Weights of a small GPT-style language model, trained from scratch on English Wikipedia: width 256, 9083 steps.
MLP neurons of a small language model. Each row is named by its layer, matrix (up: input weights) and neuron, and shows model dimensions 96-223. Each number is 500 + 25 x the weight over its row's rms, rounded and kept within 0 to 999. Numbers have three digits each.
After each neuron's rows, "fires on" lists the tokens most often at its 100 highest values on Wikipedia text that the model never trained on.

L3.up770:494478518489536519446490508493468510462457511547467471508501504507542465478482490508482477484487491496525469500509507500488477500505500515493523482520513448474514539465464505469489489516543462489491511460452505502525517506503488569499548474509535469484484528502500498516507496488540507523509497545487508505458509511514541525478448518467484501568499515517525489579483530510527472462488
fires on: "-", "\n", "  "

L4.up601:512480502494526506507464515445484517494504545488454481504494512489508496559460484497506504517488478483497510533546494552525483512527549542498505525488494488460546523457487499514493508516506506464505489480489470478514466496500491537516530499455460485505501504503491501526482473540542483561504496484492449502463517513498514502551474525497490541511506508528474517531475494523485508471497
fires on: " |", "\n ", ",", " March"

L11.up231:521534506491457484520468526514519500535498476508447494453512506484500495507516460501502495533526494480554486520526486548486496464516519522511512501477502461465535488497479507497496468517530448533498503503548445510523488517520502484517464484448505498523507527530515484530482459497508516502527491535441480502490524503485511500507478538499508503537521490509490505483515479510547530531438
fires on: " for", " of", " by", " caused", " and"

L6.up981:486495498533544489525476495453495475485509496550505485486506534506520509487530514449492500530516479461491509504466482515521527508456501509476512535516541444465480526493513513483512436492550537522442527493511469524484499486487485486522440515469549500492453482514488509513524462552483467490494543471474487518527510491455504488445495485480466517497517509517514491509482543527548494481518
fires on: "1", "2", "3", "%", "^", " ("

L9.up957:495515461510492469509445485499524508504536494521454518499504535501468496518490491496525497510512501477520477544523547479470537465463490467495506501472515515494488489500510569504486475544509468565512543477499512488498477499482479490533484502472551527481456502482463527560468475502526491501445501498463477511494471487492541482485473500482509477515531563529504488533493521523499528494445
fires on: " to", "7", "1", "}", "|", " not"

L4.up600:466512478498471517477475435481517484506483471505525511503491502503547522532522486493498513529499481526499523541504516565511463511480470521489466521487527488481496476459479498486494488475514452506492493466482500509507502532534490476477501472480486486498497494470493549522426463502500502541458559533487454529481472514513538503483557514486445539502517533525488500526512474524510473496471
fires on: " which", " that", " who"

L2.up579:482550480474500527490516480461535468462459483512493485527450501500533502536465492488506482495497464512534501540501528500504466509480507533533506537535532500460535541500454543444537511460521493478498497481519478500497485508515489517485481532493529500498513470466475489503487483515527565476480496502491465599473489486540510497526472512487513526513507471525466503513512506515515491510482
fires on: " |", ";"

L11.up661:499516500547496466486569477532490442510511547489467460497519490488478490483498515477494501541505519488531524487513524492474435513494510501492486473496528488457486525514495490510461508528486470473508471508471454536500537450510451520516530499463527468420491455499463488535481491509493440538506510476496499488516477487527500532486495540529508519499502500561515531503500517486522533495497
fires on: ",", " October", " December", " June", " May"

L5.up105:481490532501513496503485477512519473478452509494538500490525518499479444534474498467514503516534525497506493510524520552479457482484490505517506545497517429492514537500510497493497510467541492497499457514512466490477540495480461528528550490465503540509455529526491528515513485489488522484500500458492507522503500540519481530518484526467513477522475513550538478597476488509570526458484
fires on: ".", " |", ";", " \""

L4.up53:472496516495490487510500517500507473499491503537514477495502460469549477521481463516466492479467464500538524521567492501502478515486512515516501489446483474466538503464447492492497507494515483473426515501499463498490488450503498486492521506463487484498489535542527487512505488510511511531515510548484471492471467488479523509538482519514471485541506449510512545521525475514500563489440
fires on: " |", " –", " +", " -", " ="

L3.up631:463551478519505502502535510453513473492482498500496475493478466520504512503517514498515476509472505460492482504505501489511506484523515507513511481514536479485490521513517512461499476494502498481508421488499496579501546515488477494515510519498506512466501488467521484502506509486501507568470502498448452548503496513481492502497514516474519503522475533549453492507462513508514555486490
fires on: "2", "ed", "1", "4", "ce"

L6.up561:499525492513472493518497499490531490496494529490449494521464483474494448496485494525462499480480539435535497540492493519455455474546516478520492528429523488507533509490486523497499503542497477507506544542494507485463529475487464485495537496427528486482477488482486518515450493535562531486443517510477502476464498486508514525512536478504461466542504461524487507520486474489530492460469
fires on: "|", "  ", " |", "\n", " in", ")"

L2.up803:523491487507512512488499502499504457486534513535497507512512459489541465510518511479487492487517532510470495500512498557478489524549551520554520512526515489467541546516492491425491450508513440492474433450527517471476540516497479536483500510521505489467488518445511511539532503527495505512507511462504501528501453508489499509497489471465524483545513506546479491538501532513535512485499
fires on: ".", ";"

L4.up409:522507497525503499468523490505501492450458530511509462502476485516515486476496484505517493520506518448491499526544496515510487489532472524516498519492507470495523496507477476507505484530544515501437469502510483506499497513470477531510535510483503533495488521495475519546516459474517517526497497466491504519455528523547493522560506526490513481532484513524525479533475520524509532450462
fires on: " |", "|", ".", ",", ":", " September"

L3.up376:505512486484483497457491456483541478466515501483467458467505499440505480501489499514513510487501534470542490529515493508499483493530507532480498504515487489500505490453471496523504509515537466490486509526480500470500517458535474540467545476485493521530478473506461506514471470468552496515452479513508503477475499515478496518532476511485516479561581516532516509527542485521509522445469
fires on: "|"

L6.up442:533519494467500473493458512485501494469479547503462484443500498461483452529492488500509500543517492490510491526556500477467503514469494508511518478513513501458494518480484494480510530517527478466475512456504489512483455536513471524516489501486514478454500474518478466537472419485544514521469508497463504519502507500506502487519527536490468499545483539522467505504476489542519536504474
fires on: " at", "\n ", " of", " |", " 1994"

L9.up929:494512503483491472478490518499573535502500457488500492505488487478524502533484490482526492552510486512516489589523448480443485471487525504463515490496499458508514522493464522485471500495524454543517513486521470474490491524510497500548454471493532475465508508503489509504517516493527499506498557481487490528488478483462481501501492480474472522566521531503495462547500547531522518533451
fires on: " of", " the", " and", "|", " to"

L4.up143:475487510503471509460495484522510465505474478520486444479502496543532519496500484508520496524501483491493504496513516564492509503529493581469487529483521455453500479469477498545483514515559495483481512496467516497487468517513482505516519499490495485506474510493492551533495489496549501464467517518491512487450483510458516510561509468474488493509490503491459468566488484532530490452478
fires on: "|", "-"

L4.up441:474524476488495503484461468529524511478537489513462524519482490482515508528479482496489470519556443510542498543562489511483493538488514522544497533545486499473512510484458488421511484487504499483454494482488509515497500531514491480490463513494510512478518521479448509531520499531480520488488504531488496584490471429484513488498524481511489520547481503520491459499493530523509471516484
fires on: " |", "|"

L4.up684:454524496466527508521520497490501522500495464484534503528512481471496475507470522461499489547547485509533477550513503521463507532503478491525506522536467499477534508527434528441506491448495520451493494455511534552477509473531493487556511531509481509461493519487487492499489472507538536482511502549477438528487481437531472485524494436518477518488509519511510485507504511509487473509505
fires on: " |", "|"

L6.up124:463510550446458518518479518523528463471523518515511518487448478490521444499500510510501495510489496517500505509497486502511427540529523521566466537493506475457479504499491484506518517505545495488512481521528514491467514521466498548494522481515521488488491531517517473554505508472459466508497428500483469505520457503489534498476519487504512479500534469521502528511458522522504541500480
fires on: " She", " she", " he", "She", "han", "á"

L3.up987:463501524509516498470519491510490494495508499536485495509499500475497495472498493461451496515549481500520510535518466472492529539528469501524501499537487493486500513506438499448488481478483533452457502455520533541542483513515501499518480531510519503449499533481460490535501471511482538482514502533495453566526462458502545493522490449490488511498504517517489519502476524522511479527497
fires on: " |", "|"

L5.up268:476496513508460486529524485475523496504482439493526442493491476479495463521467489499488507485496481478489503524565473492485506479498508510500482518458509502500517489458466511498491517550539534522477531519537501499488529472492491515534536513500519472507467510515502524475440528454559498485473516532529498495450496537561509518511534468531498477480474467521479516544451508517499502467484
fires on: " |", ":", "|", "-"

L4.up350:458503469507505523486532471510529487493512490513472507526510496522485478534499461473503491511523466534516518535526498541468494526508463563512512498520493510476513528500436489446520527470536489487477503448499513513471520493520498470514513497504501483485486484492469513538469480464473527445503491541480488528456485466488577495509537505451495517524510502495485465502472510520506499504511
fires on: " |", " (", ".", ","

L11.up485:490537526446506523489413556535509481504493513490502495511507489466538488481501454518485519494507454518498489524509473532501510523516532511468458520551515498465516546478479499498542435489515441536521510514532478471456532497476479496503519487426492516461512491502501465513489499506501465517516539493515481474506473509468533548482536480468496499495515494529472542535502521505509512501457
fires on: " in", " to", "\n", " without"

L6.up14:489518509518478480523474456461532463517507465504520516498491504506463498497522493522574521501482540466535524518522465487511512521530516517444509528510520505491489496496507545511493449507541484499509509551479534473482515487487489496509485463489538486476525520507536495475473507506500472539451505482512491489482502492519512526487530457469523463520494475503502482486496573510522482508518
fires on: "\n", "-", "|"

L2.up284:486509501484480538516528559473527505436520513561521515516490503476507476515456512489492483482493522483498482518505486536482472506501486462505494536499525480472517507549502448448488486508522486475508471509494534479467544546504486550485489490525499487427485506500495507532500526469513499465507540510509478523494495503488522518508516465456521449510515508517470477515514530507517516448485
fires on: "_", " Ho", ".", "ou"

L4.up429:484513474562467465514525493485526496547493523533482475554482500537507480534495479513483488496472473458465496526497541502494468514507494539528487502442525487502489485479504518518461503572540462498496556528458501460499481532528468516470537494539514521483523479490509488473473489487516500511445470467504500524498473518489484503477491524498544471524536519529515514514502471506519511474481
fires on: "-", "|", "19"

L3.up510:495483527539497487473518459520513496479493509501512505475520491456523499503498482518511492484545506485515482517514528552512429499490476536485506511506507433502517491510474512474494500490529493490486487450505488504541502510526473524500518482495519527499448542469492458527521489490533531529486478493489478558452495526512523536499477514466480489534551509532467532593471483527544524450472
fires on: " |", ";", "}", "0", "'"

L9.up766:442508469481482478478482528474467513513500494518481506499522480513492485499482495545518470528522542494500500498508525531514463500479545469520474525496536497492492525528517462464488526520517505521547530491446535529477519526483505479529510448493564542499479484458523532481445520488501477516519539488495501488478511489507472513460497498468485467506534472489510491506480492518500513462502
fires on: "-", "ti", " of", "pre", " population"

L5.up485:461518490511475515518458524503509501496497490508517488486480481540522491531525475481495489489517496533489499547520487572503487528516503487494494517492458493473489542473466500465525544492520532511507485439466480523483552536486490486517497471532474478488527518461511526517492484516490553513458519514493503535492471529486521508522502498498510520577482519511489525505486482521514504505476
fires on: " which", " of", " as", " who", " following", "\n"

L3.up610:503503527516481455473534468518536475489478528458498482477487486448471500537513509510510501502485481483484470553510532533465497471514467506454526516501530500491496492526496476550494512537589475480505494554459483517460514510542479519496541473505501540506472495510520473536483484452521530507448482494507508510468527535467462527496536525450559472520492503497472480508505495522512527473497
fires on: "|", " |", " 2012"

L11.up46:490500476503514508489462528469533491492503490510465526472536527474498517564514474520521483508450522494489536554539510563511511534493525513533504528499475418507505511499457533522476504491535536502534481457506467484552511486507469488506517480493469452507501491534490506522475520519508460524482527489501486520508464534512494528521473476507469536486495470513501521513470496495500484492492
fires on: ",", " (", " of", " |", " in"

L4.up324:469527480486474488513512515521487473436507521536515461521471483519503498510533522477466462498468551457520489538490537518475469519511492466517444522497495485474494516451497460463501498534508484496486451439480475478480487511497493519496528494531514550498514514503507522522497491465502503508495478469483486508484502483499549528525486489491567501508514497593525540503490528516516509473490
fires on: "."

L6.up181:466511502449510461483475547473492483466492532522492503462504501497546499487497516509553510497473468518514511502512460525528486517468543496496483502514522481470565511503506499495513508486505491502442523506479519490511457535476480520518465498470495541491468499506534493433499517460528493512515512522519534518472490502458479532503481501430481504492517496521560432509507466512498547486516
fires on: " |", "/", "–", " m", " short", " metres"

L3.up824:519510501457506505473494522469493484464470481551481442471516484440554428501506501488499513493493470464476469545529515506493490506509474539475517503474505450498481531457462488474512512516550515479512508491507505480483512505507468539496535484523522496513468532483513499509516499485528512561512470473495517510460508501477526488517447523465533495558496509518453520579485510516530489447489
fires on: "|", "\n"

L3.up896:491512493492472476487490496534468516426491544476518498521506498493481492531448512492520487519488526471485510539512511543453498443514486531522468547495565489508499555521501494506505483512496508467533490522496489505476493489445483516512528491503525521457493509515474487511500510460521559462470478565503519501478509467489499520487496474472487490584475507552492499514494463519514495492491
fires on: " there", " There", "There", " 1", " of"

L3.up629:485494532458501516469486508508498508457464508464487508496485512510469466511464503519492479543506510510495539505514481520504440521524520500493512560508531486475512483514457497545516486523508505453513504536474518533456505532509481553547470485480541478458513494483485467513488458494486509492502446500492496498488497496482545516499521436508458489490524525498474520502495461536517508488499
fires on: " he", " she", " it", " when", " where", " |"

L6.up448:467527526511496482477486480518498509495540501523463539544538531519448497542466484516486501512502457528468499519495508518502494544524490542502517509546498494507507503514461515472501537487481503453514451496490503461501510525528495464517506485486531480484489526462487472563471494486483543486492513486486480492496491485473539504524515492521494538530525535491483514495504524505532495529495
fires on: " |", ":"

L6.up894:531500476496487494468481526480480510484508529539540474537502487541477495510489478482507481529488476458511529519520491482471511485528472529518522508488486467499510483517499494472483498509514449462482494510493498486494468515521496464505558498453482455464469507516493502523461452471552508522476536509495476474473501543522492509490509488452500473520531534534533515556488523496525530472515
fires on: ",", " 3", " 4", " 2", "."

L5.up233:497501523525515479554469502454489464496521455537521501461506476484523510524491511471505484519506517447511544508533457475515510525491497527490524510523532474464513473509487495448498506511514489514457502464498490468508501552482476499522459503486502516440473506486495489500435503516484480530484535467502465535477514529472513498497511499495484505487504537483549498533517551497512513472493
fires on: " (", "^", "2", "_", "{", "29"

L4.up506:474511470523504459478460504463516496500485526556514489530482497493512486522494474474502498467490460520488510519540523531529472478501494477540469496476469488471489533485480496492475528528554471481460485487539480473501539483544490478487542526515485481506515523514495507517492476465528494506474525521513508510447434526530517541500480509511528475572502474524535520518495516507506575446513
fires on: "-", ".", " 6", " 3", " 5"

L3.up825:499508514511458487510471506514556517488501505538485461423496479453496448513513484516502458528478498465495516513580501522484528490555514525493533539467497495497501434452503502488493531519530484502493514525487495464530439464495486508495528486502507477504506527468523526533458501446539527480471470483488486510462486498491552529514511505481505493511530520504518470535489487520497520479494
fires on: " /", "-", " Team", "|", "St", " Website"

L5.up266:463523488498496518511532527483506483486483467526523500514486466499547517500478495517472489503508486465508510525512484571514459490519544498488486524518488490458538539483496493442520486504513438496474442453483485498496553521503495543521523499519494538442496517459500483496509489522492491498521492484520479532469497489500522504510507542466489508540503503546499496528501529512514506496492
fires on: "."

L5.up195:458518493486469521525497476500513533488434495526484496510480463485491484491507525477488483502497448509536535536523481504508507513463537513519473498477493491426527503507486476432533516464491517476452432484495515480459513488497476506541481501493530486478496527513472510518531487496511516474543498506489523534461469534469487529499497479500489476513480481492501495513504516552523499497493
fires on: " |", "|"

L6.up256:541520503498492470498521517439529495468495476496495532481500504481547506529488498540492522520465470464500546538553528478516489482490543540503506505465506502458499540519490499481504516526504487474482484452430475479515495515504503484480458529465515487488492434485512521497504464470519482552490568522485451498464484475517533475527486531494491455528515506545451496516456507512504496505502
fires on: " |", ",", " of", "-", "}", "{"

L6.up788:496600466497479493461477457507461513504469528525485480495435443495486489537448474501490479487473487509551513499549504481501521545534500511491521525511501507508534523489452506463553492478490482498475484492505473504483500477522514533501491526493487467494535537453485504493472494450529523504420503486500517525457474495478508512503523492477521501505483481526481469464495478517484502532515
fires on: " |", " of", "s", "\n", "\n\n"

L9.up11:476511505526442562476507537497542441473454520530488500491494487541502438490482517514524487491499511547534496525526518515483511489506541476478551516504528518502511493472511487487474482567507462476468522524493483434495536468519488473484522501510492511512439501521512536507471453504553538489486521525500487474436477499543506502497521500494487480505503497531471531533465480514488501472433
fires on: " |", "|", " 6", "6", " 9", ":"

L3.up112:497499543481518513476521529500490528487492516544518480489512497525521466509492466452502494511534481542460477506531504532509494475548448519479529514504520451466512505484458454487508486485535492484509519478477490529484503539505468501524535468484509500498470529481536501517480465467532510521481507484497520526461496513498526521476498520455513489527498514502497498597490489514533491457479
fires on: " 0", "  ", " 1", " 11", " 4"

L6.up401:473518513472480487464487516475529512506508490483535472489512473491493454515463519493533480486460479488521503545509521473535498507492530484496481554495514502479499504445505483502507462535501505491501516528466535455485510493511512546580507454500483444501497521534517479453506484484491470506524482478519508499504493505535502518434555503524496509478526509527503503494472521507544495499467
fires on: " and", " This", ",", " which", " that"

L5.up939:497500510456475520452488533443487497511479523520481538477488487548525471507512510497468512471489484491476543500482465522506422526551487531539523532508568509454523540503511502486511511522487473517517511488462507505502488540502486539507504520500521547482491534482470461514457510453526461502533508510495483511507497513464455523491521508460442492503542500543499488502526514504512516489468
fires on: " of", "-", "s", "ti"

L3.up959:470498473492463539523507551502524490472498474539528481486468460502509508504519540468458463488494500479509459534503519539476456496512530485501454520507534489474505522469497468422510518560517472508506423429502457526461523527493488502512474492559536520485521540456496471500522473499503520506485502471485467501519478461480517522517473494490550498542501485538461527512474533519516486493484
fires on: "."

L9.up891:535504516474534517481493507505506486471495483509541488530530466445523466497476518520518503524473502492482504505527469529530480504510502545499499525487498510461515528493515477496477435509508483530484498486497467446478510534469458515519490505469509457484502501465484504537468498508494449540490527516454494509502497493535508510513480482461472536486539542540514528550456525448486509483526
fires on: " in", " (", " from", " to"

L9.up478:481498492489475496502531498503486467482457508525551442427505535549521467510474464519533506507477496504502500534505507507505499482526478480497498534496530491497544466509479503517501497511501504492522521533498522487516490515533500512483483482508473531473478511502534501490551540512558502490506520482479511492462470514528485509515484450444517513542508486494524453498447479546487487453494
fires on: "|", "–", " |", "-", "st"

L5.up912:510494500471493483496495470485474513533504514492469498501489519539548507473492457495465513506499497498487467490522470509467466524544530553502482548488535503475533509508520501465507481514517448475545505491504479522506487527488487510509565500443498530478494525485510516481460495515527495510486460527439520519500458518492495514542538555487498488497480483521477499508515486500508520470464
fires on: " At", " For", " played", "at", " served", "from"

L2.up407:438529503462484502510464538500509496483468477548505518525506515470517517559520475486504529551479469510481501543472523538535485497492511502540476581529547488506494486491494516514499488494481475464514462498476489522499492450517481526478531465515501507491514500476537531542515492510491520485471464526506544473501521541521511501475501495468530439530459508523456481500474466517510507507487
fires on: " same", " this", " This", " it", "There"

L3.up734:501491509490497519434466491494518480462502533507508439468502511504527469479497459490497485487510472504529474544490492481508480497533507531483496503490486439463497507482463506515506469492529527478484525460481497512468498479503493543523521486502543478490476540541464496498508493494556537516493462495484479500507483489496563505504467505485499499522513512519487520569476549517538472444451
fires on: "\n", ")"

L4.up469:494522504544519496506492509514543504498503538516477524496474519496516492516533496511481494496484412493505550522540516496493454487486514517506462525450478480481483537508487493487479486513498468436505473496456457503485455524524485463514485506475505484503477542513530514544535463519508528491533501513479474540447505477510517551509492476499494519537475502513563510512439496541499465488470
fires on: "-", " |"

L4.up59:550504482523458491524517523540527489505511508481485472506510493464505450528485529547525438507499510481507514529528485549530501478498524548529504510473498489505508500458505475484490461523508462488472514464531446497489480514482481456532484495437502576466475510479498498517471430471523495526437511513472472501472497506535519499501507492458531519558528532540486536501509484492506492462509
fires on: " from", " by", " of", " /", " (", ")"

L11.up520:522505493503521486475498524506527493514515509485508485499460513495490507505463495546509486496469457480511506498525499488490426485551508486528504522505491471501479534482491478474477493496537478505525508503506485449490499477469526535568484493476511509493503508537484472490520497506500494522493502509515524471465513498496538525495496503532486542497500496510507483511500511506539515494454
fires on: ",", ":"

L5.up838:497525515515516477498463471431509491443476507476512546456487468531506519512504524518545486498505504454547549501486449533522522533498504482451488474498514492462511517504459493455498533479520475482434508493514479496522496531475499486493444510494465538472471501537512492441473488482533539540533490498479495510466516474503549489495495514464481535517502516498537506496487469515507514462492
fires on: " 0", "/", "1", " |", " &", "°"

L3.up191:522507476467521525482485532497508487471514509490523486474527523487530512529508490468518493507466487504542525527497506536504507498554493541509474523518483463463526515508512507479476481513534473480470460492491508494538478511503492543500507462493479511451484556514468511507521469520538522544513516484509474474489499534510517492526465507437514518522505536515509505543498525495516518469477
fires on: ",", " and", " /", ".", " (", "|"

L4.up874:465515468425500531511530457477514475515516493485480534503492470498564498507450506443505472551540499494540491538521525510474501540490515497519515510515481494498523532516432501419499542470477464461487462461517504513517480472510499493490473516519520493503510509464487488513517452513496530507514490550451476522464498472516472480542501481540479503495493500506513493498466518511510511510498
fires on: " |", "|", " Center"

L9.up746:472510484501464475503500474506529457477483446484538478519529510498547479498453482487479470506472512472528492514527491517525464511536524548477512538515509509515520482506471539520452457515526477496508522501493503495510498464451477503469516499499514521476471498545496518483480528508545539547489511478489471543492508532541515520500506488475520506467514527503489503558500526471517486469476
fires on: "-", " (", " |", ":", "{", "|"

L3.up737:490527520472455443533468449458496493514496504514517503478463486490471507534496542525473529522519490519457549535526523543494472468483501491472522513499534478494456529470473485536501503486490460490503508521454519485483496488490485519480474467503518463490511528518530500528477479498527488536460502488507486494553523470482552542460536498500507499505466495566517520502519503508509439493538
fires on: "\n", " out", " part", " infl", "min", "-"

L5.up160:503516485558461479483549491480525520467485482542502475515517471473519491476476505524457513524447488495522496491477480500523524491529514530473453517458493482521489499464504544511505478537541476490515516493513501514503513486467470487517548493525483494506489453482496515449469497529522495513483481505506513536509512492526529536508479530504514479500492505538505509528465497522512505478499
fires on: "|", " Loss", "s"

L5.up215:517526473561472475522502470479500457516486497506523450450477514493508530500510538500502458519498495468509531499505456508493513475500504505472495498536531474473497470513492511462502481523528497469481507482489502495500494526507486457491468499471482523434477449481483482534513463553488478571482506463500466531492474499474535488491493500484507495484497539522502487512514552519513527492513
fires on: " (", "4", "8", "2", "6"

L6.up385:494563466497473499514492486476503471497483492504498516502484458508496509521451526514499442496514466536514527548528533519494498500512525521485514531528465492469538508510429528464513517506515479469486501506494451461454543465506480520505456503467509491492495525449538456522468460489506532509488487519499462495509501480502522518522475517531498528503514489508490491478508496523529516516514
fires on: " |", ";"

L3.up152:498503505471486533451516543489517461477477502547506447482500489477576476491469471475498493486465500476521495532517483473497478499486490495514507502482511429478522507484491448506467491486553481500510530492496484521483505503494486562528523462512556526478465530506476529491529514496529492504499515537470499495453472519480529551486497509475520492517526473525540511559474506531534477463494
fires on: "-", " \"", "\n\n", "\n", "="

L6.up942:489518471508452500513521475491536465485481468451497443502508525517493479522503494504492482537486537501489477534547493552493493475535479495454470510477520471481489481484482500517496497527524476524513531510505457529484485505527465502510554464463483521505487510481540512523482473544538511515471481496500473487501506503484525485506532485525544473530505534515466526504486454498511522457476
fires on: "-", "|", " code", " by"

L9.up86:516510511509453506453514511506520464482501514475500492521524485506505463536447525536513454521491517453516492516524519510487492446511511549474510503492488488477516524502500467488495521548510440503499534496509459492461490523488478489522482463480479478489493507551528516479512475521533497496470543514494512501453501530529522493535505471458494482560517462504513446523503495516535549509454
fires on: "-", " of", " the", ":", " a"

L5.up903:460507497472466459454500480518523493473450517502493464503481493488483488477490503490529485536498483476546495551503496535500521520540498506478515530534480496512557529494496526515480483485504436479490533516526494462452494501549497535473574527441505499521479520520510473544462469467528535514445501468514522515472508488519483501527524504486493499499530509529468476518513500503514463483484
fires on: " |", "=", "N", "E", "|"

L6.up266:468531480482507461493468531462493464507471510499494470504492505487499484478498510504541456514534493486557461526514473466505527533490461481504503516493506488455601501516473522487495502512509486508439524525489480525456491509497484481498495511496513497496491481505489468520545474452524541522466520473499522547496463495493500503529498478488540469533514519502490490508514496516519513489454
fires on: " |", " +", "–", "|", " −"

L4.up63:512516524488469484488463481462501528500489496523488520479486461498549476532489515497511476529480437453519556552544492488516484524456544506549527536470482485508515541428493487490494498486500535494479522494497469505513459528526493486509461514495510482484515535525488507523494528530514493495503514558494449507462474467490555507496481517516471486496449464501493514524463503510502500515517
fires on: " |", "-", " –", "–", ";", "="

L6.up9:500508481453496517496495490496523456532495526457488509491485505487480484491517485473510467552529514478558544516538560492504519508485469502488502514476506478461486499499478469527502499480514476472521487523530468496455476518495484491525499510455531478512494456501491483537473518513538485525486538462452465497502478543529486495490489537422485502484501523508528505511471529506496543472498
fires on: " in", " October", ",", " on", ";", " km"

L5.up152:496501492525479539484502527529557512481508534493468463460491529471521474523458547477470480484509518518482478543519497484508546506525505545493500502483511488492530540506485482463493524524511480483492457494523510467480510495455480538500422505524508481480497533508487550491541462520522522513529516505496459528482485516499512520534467522494516515499520553525448489497522506497498512503444
fires on: " while", " until", "\n ", " Since"

L11.up737:509532538514490457500484539513497503482494476513501465500513489544477486546480493472506483497489505484507511534511516519512480463510489474492498499462481490501489496475506527499465512500524511501578507516501490469448488472467506516553514480527459479485479484529465563522520529517510485500493502550465486516511506524475499474462492508528511520528458525546493490493502443484480488486482
fires on: " there", "ce", " There", "ly"

L4.up427:491509467501520523523479493529489517452513528494503443526504516513543485530460508554455480512447481438549491514507486499501488512507485501523481510471500476491529537478495532496499442547524470490464520506492449473500452482466483499507534506502483508487463548541512473475524452503497496533486493484504515502481514490536537500512459546478505496518505496529488568533502471534510504477497
fires on: " |", "|", " 0", "  "

L3.up747:449496480441513494471546507521529508484484511482468514509496458503511502463517530460482471558509461507512488513499473513483490509522518549522503515477502469493505477523461519474465515487514544468507442473507478563507485475477472494545489496503545455499473519484486489506509507473478560478497455532482476504488489508474492524517474453506508505500505507497488531505483519525512495488499
fires on: " |", "|", " Name", " Cup", " Score"

L3.up130:437535506510469512488496494492484475445480506502536467487478483517512485489511533487538481538447506485523491505499503497495481533509527455493484547485556505447482512484480487534520490498507499488492430516447506478539505508523491540535516500544482458475516453512535486509492497478490467524491455463496490512468496541482509501483487495491496501505511525514497540511512497523525541505478
fires on: " he", " she", " She", "He"